Weights of a small GPT-style language model, trained from scratch on English Wikipedia: MLP 1024 ReLU, 413M tokens.
MLP neurons of a small language model. Each row is named by its layer, matrix (down: output weights) and neuron, and shows model dimensions 128-223. Each number is 500 + 50 x the weight over its row's rms, rounded and kept within 0 to 999. Numbers have three digits each.
After each neuron's rows, "fires before" lists the tokens most often just after its 100 highest values on Wikipedia text that the model never trained on.

L3.down532:472513516491506565516452484426562429484541459574556466525502535460500529480530521455570445528548454459425442584611529522464502498519433516447358506531449537443538557499489508518519609468495522561415512432593439528531505515540481525540521545439520460538545476455486541583493486540499390550
fires before: "w", "a", "ect", "ig", "er", "iv"

L3.down270:512540404463489522507568485436487451536492391496479527476387458495534420541484474526473571500523462521525479513455448539479570554506494533449528571491527422385503562529503514488447505485490536515392479441472516587514499535392552434482578601501462488480537474519446499555458536553487516524
fires before: "st", "ear", "ro", "o", "e"

L3.down655:484553465441412496437581558454480463454391533561543430499500490519431449544499433454586537504547477559455437559562463548511443476584496527516593562503486556530549470605395465535389530469570513490438551431585447535502489562544476426514453505512568569511468493438476384512470456496521471540
fires before: "0", "2", "7", "9", "5"

L3.down951:575462540478606439507456421530458544567541486480536530527589501581540560551484476509569515479435400393355498594513540506497503541447510432449524499512483586526461444578466489488536564461467508551465539479598482536579460525448547524537589585449465478451438435510561506456512530526492468569
fires before: "n", "st", "se", "g", "ar"

L3.down162:502555375563588519433486452539520556414496516468417547447462478520445488460464432418533519484465497398511462573556442486591541538561535411474559462478547533473532565478484458428507440600567456618468427473489527522456476454404515474462469546496423523391406558546464543516477482585471506494
fires before: "f", "d", "ct", "ge", "it", "g"

L3.down266:528482513499437557515452424457557487485510429568506465433432474420461477485545548479541495445545492439488563468467471540567434537524501468449384489532539512431581561519560479516443434518427491500447500522428487498526558496488436514477417509515456488582504516482489434461503505474605515551
fires before: "1", "9", "0", "4", "2"

L3.down722:535461502432546475535519548426548505541504444497531583448452410592540451517468562493505434516459440430432550550462563398509582507466546491552458520557483530480517433533539557530547561465638520556513464611531505488602453537562438464465550449442566495559527589525453521543479492421451516496
fires before: "r", "m", "ig", "c", "i", "re"

L3.down441:536508483524528460500542455448467563373439566449540472552471457496510493494502611610533572501515474458489466546577450397500534487593458435535469536488466570543511407509396569444501521347408449519448490441461528573578450451559497496481585470576514576464595515515514515438517478391389456458
fires before: " of", "ion", "ou", "ch", "ew", "="

L3.down79:544490586505447514509401470432496455479538494511555498517442432345442506602555612521418441478537607557595504472447461557487460515420503500509456476528498372496487501455381574505437520528495413505475467455484547466551521400455610508446555440403516549553490482498523455469417528518412538517
fires before: "0", "1", "4", "9", "2", "6"

L3.down11:573546490514516488575506620575488515397503580537503458468444558520555535521502407491445485475485508502562449513506503530509426565504452508556427563422537486558592412482620534507516465468439443380570541464538568509520513493431567360522402447425562558495582514444499500580542428417580501517
fires before: "e", "ic", "r", "or", "ical", "h"

L3.down99:516481547617504504517472502543523532561514454446434606522418505557522454444564483524513566404529486580531419503495488458492467499458473563513556505616424486514437556520549525474526548466546531565452522504566452463512542468516422453559589535530538513491521396393550430502481568437385461445
fires before: "uc", "u", "r", "t", "ts", "if"

L3.down631:525500543502568472505544462578481484431490529442599414606462445533507603609545494508397533545461442510629439539495590465583471536522511512532494481397475553467528535523533534494475482618534530516540492452489402482562536527537515492512525493515504529425621408460456502587570462405523552562
fires before: "0", "5", "d", "7", "6", "9"

L3.down33:484528436483517463505498557530495445486515465512638565485391522450543440479515603485516381461539524468532503510472549479408511531497431479469479446547564430489451438513498471530523504512499495440505556463430468509484478571488518491544444559495474447422545424503436472487555536574568538488
fires before: "re", "th", "ch", "ated", "ation", "ter"

L3.down611:550490475579463518540438537498427516579486496557553490524503485456403588485612566502479486468540431470479434457526456484432460446479529573438486539495490531478541492575425557587546549577489534492359585517593497442491507498532564442517492403462496463545496489553452437539531539483432452510
fires before: "d", "c", "x", "re", "v"

L3.down198:490432429579431457441543449486549423475536494460500500497487470509536592540535426529464531467527567511588503498437484444453489604514456459532489486556421457582407476494528505501519518488581510549453492423436516374549543418547542496446438572518425582541542456543433514542590492504564422474
fires before: "f", "ic", "at", "i", "m"

L3.down467:389492450492483485544521530488512500530484394550524572526522402524460584508501519555529448470510482482433523523464538527424548406450499482513425466555481422511562473460433402528537561466474578475546566489506451508450491553467440578485532515529566514555443483354481590413606524593412459502
fires before: " a", "\n", " the", " s", " re"

L3.down84:496515428499467472485586505477517488475491658540516482427489448616471558487568428405564535485543471463503488466488495526500523447528653513474522487536420513443530438489462473427502539539529423501494505501490464538461485404487457518466517500470429446511464504516367501490514450420467503467
fires before: "ay", "ac", "f", "v", "at", "i"

L3.down413:468458467463488512550513403507475465504472474439498515434549606445504512612453468393579554530456499503552573580512501528532518447453498497530448636467556509503571477439531464512491477487466452485476534454568545521507569446504449471476503475573550534429430459447535577451574466556483552466
fires before: "ent", "ou", "y", "b", "ed", "en"

L3.down291:469483448433478451529509378566522421444569427490494557474445502448543440561529498562446500504468416509556493559500508510524569464542496457459576511507572463519453514509479566521532572419552467519514494520508489496498550445418443580421431468502384505525496459528479524460496697473491573516
fires before: "e", "a", "en", "at", "o"

L3.down497:537555564442524496603508501469557518482479484454502537493575560527571530472453353488460561462457433512505436552478456550531627487504591476564445515510573537582488485550547519374452539489507455466454497479471592537581574489569451511544517518486452494512387398570449469500538464435613479452
fires before: "er", "s", "ay"

L3.down993:467566594493413442529441518521439484551456543476519567438457480536448479472538484435568447520539489476486502471511528482429524569491541551477409483442443596550526567415423594476590533617464589528535477400535519563545505549518479551459564456431544502544480409528539470542541551405506526414
fires before: "n", "re", "e", "ent", "a"

L3.down35:596414582495494500534420481542540534516505495379499411540582417548462521533542534555454574508512570548386511534537534481450561454558524493466582560568461450572546601432487561482452589455580436486453456466457504619502463535499486523561563516512496507499544492545575505505550528478521524445
fires before: "ric", "c", "ri", "ab", "p", "ro"

L3.down398:518484593524569505524489506493452403442459542483480496450430499501483494594560536487563408439510412450547471559488478532549480566474513458489470383498525573534482411473527457429478590495545547491460469502444514446498444504462486508555466453569445545486484456524548537416580563487512510441
fires before: "1", "2", "0", "9"

L3.down671:508514540510525476480393552459599551478493456547528576524481485487402537552552414462484487421607490461506584488560401548496602472478514471432429633425442561592480581560474482582483525566476495492556483519472554445542407545418487489545489496492513436538474491470454486512511455494549574582
fires before: "il", "s", "p", "ed", "er", "ing"

L3.down938:569494533537581445601544658556515473563465447448494444574426507515492576516510434514433460535511503489550513548504533588540472558530454485389402567616568569513467517541525467531404399430531520442435488522421480567492486597569444603523603513479485496515567495502480546461523535539554529535
fires before: "p", "il", "m", "t", "mer"

L3.down297:523479520441470530578455543582446455467489514436523478530552517428438516508491484554566456502537460554574542543546500501491477496474473519506453502565562444569391547468486530399515419504486499493542577553514432591479585454479536526497442505518510510518477498418405556499574587564512505520
fires before: " ", " the", " J"

L3.down728:490554472510496535479601453567512438458564517498569562458535595462532459531537495490567472418412535479568503604480402479482484453492496558551591498426549572528432462601623554432538513479525556541508485549550446442395481558501543429489522540505479483561498502510562479515485508517571504510
fires before: "or", "g", "r", "t", "ge"

L3.down45:505545496492489448685478529523546521553437495445560521610476496524522537455538560523554549549437483484526507447493501515468526449587484450514489489371597468412482490486584464542467486510444545542662500485490424536512608497526494499555442447517541501597537481554447510539429510423505515453
fires before: "f", "i", "al", "ch", "x", "c"

L3.down841:673548440459500518515501502512610508510503548440504575541499501341496479436540447497515423562528536573503469502446570520518483463450393626528482562573482548495507467538497491420489470500421526494519450523507550553450509470491597452520495501495541459504445541556519572493454511543414555530
fires before: "an", "r", "is", "re", "n", "ou"